Weights of a small transformer language model: a variant of Adam for these matrices.
MLP neurons of a small language model. Each row is named by its layer, matrix (gate and up: input weights) and neuron, and shows model dimensions 16-143. Each number is 50 + 12 x the weight over its row's rms, rounded and kept within 0 to 99. A neuron's up and down rows have the sign that makes its largest values positive.
After each neuron's rows, "fires after" lists the tokens most often just before its 100 highest values on Wikipedia text that the model never trained on. A number after a token or word is its count.

L8.gate254:53 72 58 51 60 43 47 52 58 40 61 69 66 39 73 64 45 58 67 34 48 45 27 66 61 67 56 42 51 66 40 39 67 60 27 33 71 65 37 64 52 57 68 69 50 54 52 48 47 41 41 48 41 37 51 37 43 34 43 47 52 46 34 50 43 52 58 40 34 40 54 55 36 54 51 49 75 61 46 58 62 35 61 54 75 46 54 48 59 73 54 38 58 90 45 27 43 35 72 33 49 58 52 36 58 34 39 51 37 61 73 32 58 56 47 41 37 54 47 64 38 40 45 49 40 39 65 45
L8.up254:51 27 34 41 56 43 61 48 60 34 69 56 38 61 52 66 58 35 48 46 45 58 50 59 55 59 45 47 38 55 38 57 63 40 50 48 43 37 57 39 43 16 43 46 60 47 50 35 71 62 46 61 55 55 67 46 73 44 41 59 39 64 39 32 32 59 43 39 53 55 63 45 35 41 52 53 52 52 44 62 35 43 54 26 41 34 55 55 57 77 55 42 60 77 54 41 37 56 52 58 70 70 71 54 51 50 47 55 44 60 55 61 55 52 54 39 45 76 57 46 57 43 46 47 65 48 36 73
fires after: "ar" 18, " l" 17, "it" 14, "ow" 8, " is" 8, "g" 6

L7.gate57:44 61 57 46 46 32 54 48 50 57 51 63 55 50 70 73 37 45 39 59 34 60 36 49 31 34 47 31 71 35 47 46 62 29 46 54 47 59 38 35 62 54 51 42 37 39 52 63 49 54 39 46 35 43 76 60 55 56 71 60 28 64 29 53 43 60 55 41 62 52 37 60 44 48 77 43 49 70 66 24 53 41 62 60 61 41 55 43 53 65 51 54 32 52 38 52 48 53 54 50 63 58 36 69 45 51 52 35 40 76 56 39 86 45 41 42 47 61 59 30 52 56 47 33 18 46 40 50
L7.up57:50 29 52 54 42 48 48 63 39 28 44 51 60 48 18 62 57 50 33 38 43 41 45 61 42 52 40 49 60 47 39 69 80 39 34 50 47 46 42 63 58 46 42 57 38 64 49 38 73 52 37 65 54 25 44 50 58 54 59 29 60 30 60 38 61 52 38 30 39 40 37 39 41 38 43 36 52 69 48 58 38 37 44 49 54 45 43 47 36 53 64 59 29 51 51 49 49 56 41 47 33 35 41 34 43 53 53 49 44 56 42 66 59 54 44 42 36 59 24 66 67 53 47 63 12 56 57 52
fires after: " t" 25, " c" 17, " un" 7, "ot" 6, " l" 6, " sp" 6

L8.gate49:39 49 52 39 64 50 50 39 35 53 62 48 43 23 67 61 53 39 66 58 28 42 26 38 62 42 47 50 38 35 42 39 41 42 58 56 73 56 44 52 61 51 62 62 15 39 76 39 59 59 40 59 39 36 56 31 54 57 48 50 54 50 45 57 40 38 56 61 32 58 46 40 64 49 44 57 37 44 60 58 38 47 26 53 46 37 58 48 64 46 54 61 19 51 55 28 66 41 64 53 58 67 53 56 48 46 28 55 45 54 60 32 70 37 39 51 35 48 56 48 49 63 53 35 46 63 46 33
L8.up49:74 64 58 40 65 46 66 53 63 59 32 39 23 66 38 46 49 45 35 28 32 60 45 29 46 49 35 55 26 65 51 43 50 28 43 34 51 64 41 73 48 35 49 71 49 54 51 52 47 58 30 38 61 47 69 63 32 58 29 26 45 71 49 43 39 41 37 50 46 38 38 47 38 72 30 59 42 67 51 66 62 39 41 46 60 51 69 37 48 53 54 45 48 42 44 35 65 52 58 31 40 51 50 61 62 35 55 49 41 27 67 53 55 66 51 48 51 52 51 74 79 57 46 57 43 46 40 47
fires after: " p" 12, "-" 11, " P" 10, "u" 7, "p" 7, " d" 6

L4.gate112:64 50 49 64 58 54 50 44 51 58 67 47 46 64 35 46 37 36 51 49 55 36 49 35 42 50 63 60 34 45 38 38 57 60 69 55 68 65 50 56 69 53 52 60 57 68 36 49 65 50 28 54 55 65 60 38 54 58 49 51 33 46 53 51 66 55 21 70 69 53 34 35 62 62 40 29 54 41 49 55 51 25 44 54 54 35 47 51 82 52 69 55 55 73 22 41 74 30 42 57 52 55 32 54 81 51 51 40 43 62 58 57 62 56 46 54 35 54 53 58 38 39 59 30 43 47 44 64
L4.up112:52 40 26 38 50 49 51 65 43 16 67 50 38 52 60 52 68 42 56 46 50 67 65 48 59 50 52 49 58 41 45 50 65 22 55 43 50 29 65 55 36 58 45 45 57 49 41 61 44 77 63 51 50 59 57 60 33 60 46 40 56 72 73 47 60 34 47 38 45 45 55 59 67 55 44 62 28 44 46 49 47 14 40 48 56 42 51 67 44 64 36 71 37 51 69 40 31 50 43 37 44 49 65 35 38 55 66 48 41 75 59 58 31 54 72 61 52 43 37 45 27 40 59 52 45 52 40 51
fires after: " l" 16, " Le" 13, " play" 12, " W" 7, "wn" 7, " m" 6

L4.gate311:41 43 67 50 47 50 48 59 56 58 28 40 46 39 50 21 67 54 54 62 44 46 39 42 57 50 73 21 43 34 64 25 50 50 38 56 43 46 49 48 70 58 58 60 43 55 43 76 40 56 47 35 36 42 38 35 74 59 54 48 60 57 47 81 54 33 51 39 56 39 41 62 61 37 46 48 55 61 60 56 54 36 48 22 46 78 67 50 69 31 64 46 53 55 43 28 52 38 65 54 35 48 23 49 73 58 47 52 54 61 56 52 70 46 43 72 62 29 60 44 41 68 56 41 50 43 57 52
L4.up311:30 54 63 37 52 41 36 59 29 51 62 72 62 60 54 53 49 48 36 71 48 62 35 33 51 51 27 53 62 51 47 63 38 50 57 68 51 44 47 59 35 31 24 44 49 51 55 53 47 47 40 40 38 36 33 46 43 40 56 61 43 47 46 64 50 61 60 33 57 52 29 50 50 42 41 33 72 43 65 62 64 32 28 47 38 59 32 40 58 61 44 34 58 36 45 36 34 38 52 38 40 50 50 53 39 42 71 55 53 68 50 31 76 59 45 66 71 41 40 57 52 73 44 45 57 52 38 64
fires after: " st" 26, " n" 25, " St" 18, "um" 15, " N" 13

L8.gate31:26 45 42 55 55 48 63 45 51 65 33 48 38 58 47 50 51 35 48 46 46 47 55 44 54 53 53 32 42 51 25 63 55 68 42 61 43 40 68 78 66 62 66 61 50 41 42 43 40 42 46 30 61 58 50 40 65 53 40 40 46 43 16 66 57 56 36 35 68 44 50 80 50 49 64 48 58 43 62 38 45 61 54 62 67 54 44 70 49 65 45 49 48 48 61 44 59 43 47 43 64 62 40 70 57 53 16 41 63 68 62 73 59 45 33 37 35 44 67 35 44 17 61 53 55 46 58 54
L8.up31:42 41 50 59 57 50 43 61 38 48 46 68 31 56 40 42 45 46 49 30 41 73 53 46 70 57 60 41 58 39 59 54 50 59 28 66 37 66 65 54 55 52 53 53 58 46 59 54 50 52 22 32 53 53 46 41 70 36 70 58 40 62 40 47 32 54 49 43 53 63 47 50 57 63 46 38 55 67 61 49 70 47 55 48 58 38 54 25 36 73 27 55 40 36 61 49 38 36 49 55 71 49 37 43 39 51 34 55 45 61 24 49 69 71 25 71 48 49 65 55 47 56 37 44 50 30 36 45
fires after: "," 34, " where" 7, "2" 6, "0" 5, "3" 5

L4.gate95:41 22 52 67 64 57 51 41 56 41 62 73 59 66 62 60 63 50 50 46 54 42 67 52 52 62 66 66 33 67 49 49 29 58 46 53 56 47 58 78 62 59 40 59 49 40 47 35 50 49 35 58 44 61 56 53 52 47 48 30 51 37 51 52 62 60 78 53 79 71 42 44 44 53 48 48 40 38 71 74 59 31 55 40 33 44 23 46 46 49 65 53 56 61 48 48 60 28 55 52 47 57 70 40 58 45 54 48 32 65 55 68 41 55 56 51 47 48 58 81 69 53 43 40 62 44 46 48
L4.up95:36 33 32 54 66 45 49 66 46 65 62 61 52 60 52 27 56 72 32 60 49 73 56 61 67 67 56 21 63 64 59 44 51 32 47 66 64 62 46 51 64 38 29 59 46 68 49 38 43 43 29 63 37 50 44 56 67 45 59 50 48 61 87 36 58 42 36 42 57 36 44 64 41 55 50 55 51 50 25 62 54 40 46 38 59 48 65 31 28 39 40 77 36 51 60 38 48 60 40 38 44 52 35 52 50 56 48 45 53 55 55 66 46 56 32 47 36 38 46 43 67 66 34 47 32 39 73 53
fires after: " m" 13, " W" 13, "w" 12, " y" 7, " B" 7

L8.gate220:50 39 36 39 40 73 61 48 40 46 49 60 39 61 41 44 32 49 73 64 33 65 50 46 41 39 46 57 55 48 56 40 79 61 46 73 69 57 59 58 39 38 67 49 62 42 56 42 39 36 39 40 33 50 58 44 54 40 63 46 70 68 36 74 42 58 53 52 53 38 40 64 52 58 82 60 51 50 57 31 64 42 65 35 51 43 60 64 73 31 53 45 50 57 69 44 59 64 52 53 74 52 24 61 56 47 33 54 39 58 51 52 38 68 56 42 56 41 67 66 56 45 66 40 77 69 23 48
L8.up220:47 60 43 63 39 39 38 63 50 30 61 26 42 49 57 47 40 69 56 37 33 47 60 65 53 49 69 73 51 65 34 64 78 56 59 55 53 63 38 21 46 50 40 58 52 34 35 54 64 43 30 27 48 38 62 53 34 42 34 49 38 41 34 44 70 42 22 39 27 64 60 50 64 28 31 39 42 50 50 29 47 30 48 35 55 55 60 42 55 36 47 59 52 68 25 34 48 50 49 22 48 51 60 38 57 50 48 55 63 50 66 43 29 63 37 34 35 54 53 56 47 55 60 51 46 55 49 48
fires after: ".\n\n" 59, "\n\n" 26, " |\n\n" 11

L4.gate215:53 55 33 49 67 39 39 54 32 46 47 51 37 22 37 44 41 36 65 59 41 45 46 54 55 68 48 43 39 45 41 55 66 38 48 46 67 43 54 44 69 47 59 57 44 44 56 41 50 61 68 53 33 69 55 70 38 71 56 50 49 47 39 57 52 30 62 48 31 43 23 52 58 50 36 56 54 53 45 58 38 58 63 62 48 49 82 53 68 27 57 46 39 56 53 25 48 45 80 54 44 51 55 48 51 48 25 56 51 55 57 55 38 36 27 61 56 66 54 50 56 45 54 24 80 50 51 53
L4.up215:41 43 28 37 42 26 65 59 47 58 36 71 47 67 68 46 55 53 58 52 27 29 54 69 60 56 67 41 50 65 43 63 54 38 64 53 35 70 46 42 56 71 54 49 48 50 59 71 65 71 34 38 52 57 61 36 36 44 39 48 40 38 38 43 23 44 48 50 64 66 51 49 65 61 42 42 51 45 54 48 16 52 45 60 59 54 54 57 54 61 38 31 40 34 48 56 59 59 64 56 53 47 36 40 48 45 58 46 25 45 32 36 41 53 47 46 48 68 29 30 54 40 61 39 54 61 40 42
fires after: " B" 18, " P" 10, " S" 8, "ic" 7, " O" 6, " p" 4

L4.gate113:33 39 52 65 54 65 48 55 30 36 72 55 45 34 69 50 50 76 39 64 37 53 66 41 45 47 58 47 69 41 30 24 59 40 66 55 43 56 49 50 62 55 45 41 67 47 36 56 59 61 19 75 36 57 44 46 54 74 49 52 56 45 28 35 51 37 62 57 38 48 50 42 39 58 39 65 39 52 58 39 60 52 50 44 42 15 51 45 65 37 35 38 38 64 26 39 47 59 37 43 54 55 47 37 59 46 19 32 58 67 51 68 51 56 38 40 39 49 63 64 56 37 61 61 46 56 35 51
L4.up113:46 45 44 59 48 29 58 56 57 65 55 34 60 53 49 49 67 43 56 37 50 39 68 44 62 57 51 33 45 60 56 50 49 38 58 36 44 43 57 65 45 48 40 64 30 45 35 62 48 51 39 52 55 57 61 33 57 37 48 20 49 46 74 42 63 35 46 36 26 62 58 47 52 65 47 45 41 33 41 63 50 49 50 31 55 38 60 66 30 59 29 45 30 64 33 50 59 55 52 25 56 49 46 58 55 31 43 55 46 58 54 63 20 68 66 41 53 75 59 36 45 38 62 52 62 30 64 37
fires after: " l" 36, "emb" 13, " s" 10, " L" 9, "re" 7, " m" 7

L8.gate53:44 21 49 45 61 46 40 45 45 73 43 69 42 54 59 47 57 72 29 51 40 55 40 49 48 47 67 70 51 47 54 28 47 61 57 52 23 49 50 52 60 69 54 51 47 42 53 62 57 38 64 59 55 56 42 26 47 46 39 39 50 63 45 56 43 48 40 40 57 36 40 45 70 49 61 55 37 32 54 48 53 31 67 48 42 43 36 55 47 44 49 67 40 72 53 49 75 44 69 50 53 51 58 58 56 40 55 70 42 67 41 57 62 37 54 80 74 25 62 39 57 44 46 36 54 58 48 50
L8.up53:53 53 62 64 36 47 62 23 56 52 49 43 41 52 69 54 52 46 36 40 36 39 60 46 46 67 47 38 73 26 48 46 58 52 65 56 52 51 27 15 53 53 44 45 29 46 55 55 44 53 56 44 53 37 66 62 46 68 52 59 74 39 45 68 29 42 30 76 62 54 57 39 56 50 51 46 52 36 51 59 45 54 62 45 50 74 45 60 28 52 38 49 48 53 53 56 67 38 51 47 54 66 55 33 70 70 66 39 42 47 67 72 73 44 32 53 45 39 50 43 68 58 35 46 49 40 55 47
fires after: " Ch" 21, " ch" 14, " s" 10, "au" 9, " b" 8, "h" 7

L4.gate111:26 51 61 59 55 55 26 40 41 56 41 50 62 41 31 50 63 64 46 63 45 49 76 26 56 62 45 50 44 47 73 51 38 55 53 51 56 45 37 40 31 44 49 36 68 58 60 38 62 50 48 53 30 47 57 59 61 31 65 31 52 46 48 34 52 44 35 35 51 59 50 47 43 29 22 38 34 69 61 36 57 44 27 70 48 45 62 43 54 57 48 43 56 34 59 40 17 44 61 73 45 66 52 51 54 40 48 46 38 55 66 64 47 26 41 43 74 52 48 83 53 47 36 49 71 54 55 49
L4.up111:51 61 39 36 62 49 32 33 57 30 52 55 26 53 68 45 63 49 35 51 42 45 36 35 34 40 23 47 53 52 41 54 45 19 30 39 46 61 56 66 58 73 46 53 53 47 60 50 48 41 45 52 34 47 58 63 48 36 61 25 57 49 47 39 38 54 51 60 50 30 63 47 36 63 62 68 60 37 54 51 33 40 42 37 50 23 76 43 48 54 45 49 30 64 39 58 56 25 65 34 59 49 48 58 25 73 40 57 49 54 61 49 48 60 68 53 22 58 38 50 36 63 45 42 51 68 52 70
fires after: " F" 16, " Sh" 13, "k" 10, " f" 8, " T" 8, " K" 6

L10.gate243:39 39 64 36 34 38 49 48 51 51 44 60 36 66 61 45 52 42 25 58 58 45 52 46 36 48 53 64 43 70 62 45 50 27 46 46 61 51 37 40 60 39 48 69 28 40 56 39 48 46 26 36 56 58 44 45 40 69 42 44 75 58 53 67 42 49 46 54 39 55 58 69 54 44 46 21 41 58 46 60 60 51 40 72 43 47 36 57 61 39 51 50 65 50 48 31 48 36 58 59 39 80 32 55 39 35 41 63 59 73 45 44 47 57 48 64 38 51 37 44 59 32 37 58 27 84 53 57
L10.up243:40 42 71 57 55 40 51 43 71 57 26 53 39 61 71 18 58 46 46 33 50 48 56 49 29 50 40 57 42 41 50 41 62 45 17 45 38 24 34 33 44 39 48 45 68 59 62 43 61 63 58 69 41 60 35 38 47 65 55 38 59 46 51 35 62 47 28 35 44 62 56 59 44 42 45 39 33 55 76 53 64 37 35 45 50 43 57 47 49 21 45 60 23 50 54 44 70 30 51 39 46 53 27 48 54 45 37 43 68 54 67 64 41 39 51 50 51 57 51 53 34 42 44 63 35 49 51 32
fires after: "'" 13, "in" 12, " Mar" 8, "ar" 7, " in" 6, "er" 5

L9.gate158:34 49 57 50 72 58 51 59 60 52 42 55 57 42 52 67 56 33 45 48 56 21 39 47 39 62 64 25 58 22 67 63 54 77 31 53 57 55 62 51 55 51 65 38 29 38 44 47 49 47 58 39 31 71 68 39 61 42 49 67 55 67 64 57 48 50 67 44 41 43 34 63 48 56 50 38 44 54 66 42 53 51 63 59 53 66 29 59 35 60 47 53 51 56 28 57 77 49 36 37 49 63 48 60 65 30 52 62 47 43 52 54 65 40 36 43 49 45 60 49 55 42 40 47 47 60 34 63
L9.up158:65 32 58 61 44 43 49 42 45 43 43 43 55 58 66 79 46 47 61 58 63 57 47 37 46 36 54 54 53 53 58 37 58 64 39 42 62 42 43 57 26 68 52 38 34 39 23 59 76 35 28 31 32 46 49 37 68 62 56 52 51 66 61 57 26 62 66 58 42 17 45 57 53 29 48 53 44 43 45 43 54 40 62 62 41 79 34 50 45 57 31 55 40 36 49 33 53 44 50 33 58 62 47 33 50 41 52 47 41 41 50 39 58 34 50 41 43 58 71 60 34 58 52 74 35 20 56 60
fires after: "v" 25, " L" 14, " V" 9, "id" 6, " v" 6

L6.gate289:41 38 63 48 49 48 63 77 50 66 68 54 38 43 36 55 30 55 21 53 48 56 60 25 40 22 42 56 33 65 60 47 52 38 45 60 50 28 52 62 34 63 52 50 54 33 58 68 42 38 53 53 37 65 64 37 63 57 46 27 43 62 56 49 53 79 53 30 78 62 59 35 62 48 41 49 64 58 61 64 54 55 61 39 39 36 57 44 53 64 43 37 39 59 48 38 53 67 37 60 71 58 44 57 40 56 46 45 32 54 70 72 63 52 47 39 30 30 73 56 45 54 60 48 37 26 66 42
L6.up289:41 52 62 58 57 49 56 35 44 47 42 43 54 51 39 63 49 45 68 48 33 57 45 41 48 60 39 44 64 31 48 51 68 57 65 47 49 35 54 53 43 43 49 49 59 55 62 55 44 67 54 36 61 43 44 72 65 53 77 67 45 59 42 44 50 52 43 35 35 60 43 48 56 68 63 46 44 35 58 48 77 39 51 53 41 69 67 45 24 55 56 65 46 69 47 60 64 54 62 29 59 54 08 78 53 57 45 48 63 53 72 80 59 54 49 44 34 44 53 46 53 73 59 54 40 46 44 49
fires after: " Th" 30, "I" 10, " for" 6, "'" 5, "ot" 5, " of" 5

L10.gate59:53 52 65 55 45 54 57 57 52 51 52 55 48 33 40 27 46 52 37 58 53 43 34 51 50 45 28 50 64 38 68 37 52 48 71 44 54 53 34 35 53 51 36 57 61 43 51 67 55 39 59 60 09 54 67 49 19 36 51 43 33 55 52 52 53 78 59 50 55 62 49 22 52 53 73 55 54 54 69 29 73 44 66 59 69 56 41 51 49 36 69 49 46 60 50 51 59 56 75 37 63 58 60 67 66 56 59 54 48 51 58 47 58 48 46 47 51 59 52 43 42 40 51 38 57 41 27 36
L10.up59:49 54 45 61 71 41 44 69 48 37 52 64 66 51 38 60 66 52 46 25 44 71 61 46 43 39 59 47 40 56 50 42 42 62 36 49 50 61 49 49 50 55 13 58 41 64 48 60 51 44 41 68 37 67 43 75 39 58 37 47 37 58 75 64 29 60 66 24 48 41 46 46 75 43 54 32 52 38 42 46 57 41 46 67 55 50 47 53 36 62 43 52 54 61 44 35 66 53 42 59 47 22 40 53 48 47 43 42 38 53 36 59 36 40 31 40 59 65 43 53 49 57 50 55 39 39 55 50
fires after: " t" 17, " r" 11, " m" 10, " g" 9, "ak" 9, "ot" 8

L4.gate347:59 60 46 53 41 49 52 40 57 58 41 60 28 42 56 66 56 37 67 51 37 39 53 61 32 54 63 49 70 50 73 34 48 66 50 49 60 64 27 44 69 45 64 49 33 17 41 70 53 38 38 35 58 62 30 60 36 32 74 44 44 43 15 38 55 32 44 45 43 57 18 65 40 30 32 67 51 59 55 48 48 49 58 43 58 46 56 53 62 39 68 41 50 61 44 38 40 42 55 72 58 60 60 50 42 44 29 52 51 62 59 62 46 41 40 40 35 67 62 37 61 44 54 38 70 42 35 49
L4.up347:47 64 65 60 39 44 64 41 51 53 58 60 51 57 57 68 53 22 50 51 64 38 32 47 40 46 45 68 61 32 54 41 61 56 59 47 52 59 32 35 46 65 85 47 50 39 52 54 55 49 45 41 50 43 30 42 55 39 66 42 62 46 34 25 53 44 57 39 61 37 42 66 50 57 53 36 59 54 58 44 71 50 51 31 48 34 53 34 46 37 61 47 47 59 72 55 29 61 39 68 44 40 46 64 57 66 63 46 32 48 38 60 54 44 74 30 54 70 39 47 36 58 52 72 74 60 60 26
fires after: " P" 23, " v" 21, " m" 18, " c" 14, " p" 8, " f" 4

L9.gate49:21 45 61 68 58 48 44 53 51 46 50 74 55 47 33 50 52 50 55 45 58 47 58 55 65 58 67 50 34 41 53 60 56 44 58 55 54 37 47 55 53 51 45 91 62 51 57 69 64 69 44 60 43 70 78 74 58 39 70 31 39 54 59 71 47 80 45 38 58 66 44 53 44 48 56 46 50 63 57 60 50 56 31 44 59 26 62 52 39 45 58 42 49 43 63 43 36 48 77 69 59 62 51 51 47 65 66 63 30 60 37 66 79 49 35 22 51 32 35 75 61 57 53 59 37 55 33 53
L9.up49:63 54 48 36 60 46 63 51 32 41 43 57 52 70 82 54 53 66 58 47 50 80 43 54 49 59 41 56 53 64 32 38 56 42 62 67 53 25 47 51 37 57 37 52 51 48 31 48 25 46 25 70 53 51 48 66 53 49 46 37 27 57 49 47 65 50 58 54 37 54 43 48 20 53 49 46 49 37 61 54 39 48 26 68 65 40 50 36 47 50 51 57 70 44 37 58 65 55 67 62 35 43 52 53 45 54 36 47 31 59 69 57 58 28 48 57 77 42 59 59 41 60 55 62 61 38 56 38
fires after: " T" 16, " G" 15, " Sh" 14, " B" 13, " Bl" 9

L4.gate176:70 36 67 48 70 49 49 44 47 54 51 55 32 53 44 63 54 84 49 49 40 44 44 28 53 49 61 36 49 37 49 47 53 43 40 66 55 54 63 40 57 64 47 59 18 48 55 51 51 28 58 37 37 35 37 44 33 57 38 42 52 38 39 62 32 40 49 44 53 30 41 47 40 50 37 61 69 60 56 41 68 44 55 40 53 50 52 35 62 50 51 32 26 55 36 37 51 50 64 52 49 49 47 56 77 36 34 52 46 66 56 38 42 41 39 50 68 29 59 63 48 40 42 52 49 40 22 68
L4.up176:75 48 56 68 45 35 86 61 45 55 35 44 62 79 70 29 43 54 43 45 56 35 44 37 37 32 62 51 45 37 53 43 48 40 30 55 38 50 46 29 35 51 49 58 21 45 46 50 69 39 59 37 47 44 46 55 59 46 28 35 69 64 51 59 63 43 68 34 63 63 61 60 54 74 29 42 62 65 45 49 46 67 31 37 56 51 59 31 44 63 50 38 54 49 42 44 57 56 51 40 58 59 59 60 65 35 61 64 52 44 60 44 49 66 45 50 74 60 45 52 42 49 59 52 55 45 65 45
fires after: " st" 26, " St" 10, "t" 8, "r" 8, " Cl" 6

L8.gate274:47 50 34 37 55 75 53 45 35 60 46 64 48 81 48 62 49 45 54 59 48 44 68 48 37 39 57 57 26 65 53 56 50 65 51 37 68 43 38 48 44 45 48 51 47 41 66 47 51 70 46 44 41 63 50 33 56 46 51 38 74 42 35 24 59 58 40 70 49 43 42 45 46 68 75 43 38 43 58 49 46 42 69 55 74 72 29 46 47 39 61 66 38 50 40 32 71 41 45 52 54 44 47 38 33 49 64 55 58 45 57 38 62 45 32 51 64 37 37 45 59 43 40 56 42 66 51 37
L8.up274:51 25 42 45 47 55 52 48 44 51 40 26 55 68 42 48 33 64 61 50 39 42 64 47 54 42 58 49 41 46 53 77 37 25 40 32 35 49 70 53 50 58 32 68 51 51 35 50 43 46 55 58 47 37 43 19 41 42 69 65 34 56 26 46 63 40 55 54 17 62 80 49 55 62 63 54 64 60 55 60 57 52 35 58 55 52 51 45 63 28 47 34 58 53 34 52 31 65 58 57 37 56 53 58 49 54 48 53 32 65 51 29 44 25 52 47 51 65 47 31 46 40 34 65 50 55 33 29
fires after: " " 23, " a" 18, " A" 8, " ch" 8, " |" 7, " c" 6

L9.gate189:40 50 56 45 54 52 39 56 51 37 47 69 52 54 57 68 40 62 84 54 54 36 58 50 37 40 49 51 42 36 59 43 58 80 41 39 85 62 61 36 22 50 59 49 61 50 79 43 51 53 39 26 62 43 67 37 66 32 62 37 64 41 41 77 54 59 40 53 31 42 35 47 56 40 64 65 39 55 61 41 28 33 63 45 65 61 32 51 42 56 53 48 58 68 51 40 70 65 40 40 59 49 60 51 43 28 57 59 41 64 54 37 44 51 49 38 58 42 60 38 46 68 57 51 44 48 39 56
L9.up189:53 61 69 67 58 36 56 36 61 44 61 53 48 65 41 54 35 44 58 44 45 38 60 40 52 43 53 66 47 49 59 59 39 44 58 37 22 46 53 71 45 54 62 42 59 61 39 55 79 55 38 31 25 30 54 32 59 43 59 64 64 46 24 79 18 59 50 38 42 61 77 69 49 45 59 69 51 59 44 58 28 22 49 64 72 64 56 57 42 46 48 45 49 39 43 32 67 53 37 37 39 60 38 21 58 47 25 50 58 41 57 33 51 70 45 44 54 45 46 29 42 57 52 54 49 49 47 70
fires after: ".\n\n" 74, " L" 5, " c" 4

L4.gate236:39 61 26 41 57 62 58 48 35 41 38 60 61 53 62 23 54 35 52 63 60 29 45 60 62 48 57 43 63 45 44 52 49 62 50 66 65 61 56 55 23 51 50 45 42 44 44 39 71 68 50 56 42 41 48 42 44 42 53 53 77 52 54 51 35 38 57 52 67 36 41 71 61 52 42 41 45 29 84 54 47 28 34 60 58 50 53 38 58 44 56 57 34 48 53 41 39 65 51 66 50 42 51 72 35 53 66 56 47 64 39 36 51 51 51 45 94 24 47 55 35 64 36 55 27 44 55 67
L4.up236:46 68 59 43 48 63 46 43 65 42 69 62 54 52 36 57 42 45 63 57 45 41 44 49 47 39 51 52 80 50 69 53 41 45 51 33 43 64 65 37 47 48 54 48 60 20 60 55 48 67 41 22 48 31 58 48 27 40 52 54 40 48 44 68 43 45 60 64 66 51 33 34 61 47 45 37 49 54 46 66 69 44 36 40 50 44 31 38 53 47 43 43 77 55 53 29 47 49 37 55 20 58 46 64 54 49 51 54 28 55 38 28 56 47 49 63 60 42 54 33 43 39 40 67 67 54 42 51
fires after: " st" 19, " St" 11, " re" 9, " Ch" 6, "c" 6, "und" 5

L10.gate240:30 52 60 31 48 49 69 36 49 48 25 74 43 66 51 47 46 72 53 55 56 47 38 49 60 58 60 63 37 43 62 36 41 66 48 37 58 47 55 55 56 59 47 36 59 36 47 37 47 78 78 59 56 68 47 52 43 27 51 56 56 49 51 46 33 36 64 46 39 49 34 68 53 47 34 40 50 54 80 55 49 54 59 57 56 67 34 51 52 48 46 59 77 53 32 54 54 48 42 48 54 56 34 56 44 47 51 50 39 65 51 38 67 46 32 55 65 38 49 41 51 42 55 51 74 45 40 55
L10.up240:52 53 40 60 60 32 58 51 62 63 51 55 51 30 64 44 66 68 30 51 35 55 72 38 45 46 53 36 64 51 36 47 48 56 49 77 69 69 36 43 51 52 56 54 61 87 39 51 30 59 62 57 55 45 60 45 57 49 76 56 64 30 45 67 49 37 18 58 53 32 29 53 47 63 56 84 53 31 48 57 69 32 24 54 40 59 40 74 40 52 54 55 51 28 48 54 48 48 44 48 45 56 50 35 44 55 54 39 31 51 59 43 53 56 62 61 48 59 53 32 43 58 74 39 41 37 52 54
fires after: " F" 11, " ch" 10, " Ch" 9, "r" 9, " J" 6, " C" 6

L4.gate298:38 68 34 65 53 66 55 57 63 45 48 51 53 68 73 75 40 55 62 53 70 38 51 49 58 42 27 58 60 49 55 50 46 40 45 52 46 72 56 55 58 46 50 62 38 64 70 48 49 57 38 61 60 42 60 22 72 50 47 39 52 55 27 53 55 56 37 43 52 56 48 52 59 48 67 50 52 51 66 66 43 41 63 12 60 72 53 48 50 50 57 42 54 80 27 28 59 57 45 41 59 50 48 48 85 35 52 43 40 61 62 51 49 64 48 40 41 48 75 52 48 60 67 55 44 38 51 49
L4.up298:48 81 61 71 28 52 53 41 69 46 58 41 58 56 41 82 55 44 55 66 45 44 50 50 64 52 51 43 46 59 70 47 36 45 38 54 41 59 65 40 55 83 42 48 40 53 44 76 33 61 62 61 46 34 53 58 64 68 54 17 41 58 66 50 24 59 51 48 61 60 50 55 61 73 49 39 17 39 50 49 50 68 56 41 77 64 65 55 44 54 41 44 54 64 49 49 76 47 54 39 36 52 39 62 55 59 55 33 37 56 37 51 40 59 50 52 54 59 40 55 44 47 59 62 43 49 56 52
fires after: " L" 11, " l" 11, " O" 9, " G" 9, " R" 7, " Al" 7

L4.gate231:35 47 53 52 50 60 33 40 45 53 23 64 70 41 35 64 39 53 56 47 70 72 68 42 74 53 56 51 50 59 49 50 29 47 52 52 51 46 34 63 67 28 65 46 61 50 57 24 50 40 41 49 35 67 31 41 36 32 55 41 53 75 43 48 61 63 33 54 49 68 43 59 46 45 70 54 66 34 64 40 55 52 46 60 43 47 57 56 73 57 39 62 47 35 50 25 49 41 60 61 58 71 59 50 59 28 36 57 39 60 32 44 50 36 46 65 44 44 49 69 48 54 43 24 28 49 26 47
L4.up231:49 41 66 43 61 61 57 65 55 59 53 52 53 59 40 51 58 69 28 50 50 47 47 52 68 53 68 47 36 33 38 44 51 40 66 63 49 57 48 31 50 54 55 48 84 51 57 46 54 25 66 82 42 46 58 71 54 50 49 35 67 46 56 38 28 52 56 50 42 53 55 65 48 62 73 29 58 48 59 62 52 62 30 54 54 32 49 58 47 67 45 40 46 37 65 28 44 52 47 64 57 53 63 38 28 55 71 32 32 46 52 37 74 59 61 35 57 48 60 57 47 60 33 68 53 55 34 46
fires after: " K" 25, " T" 14, "f" 7, "d" 7, " F" 6, " I" 5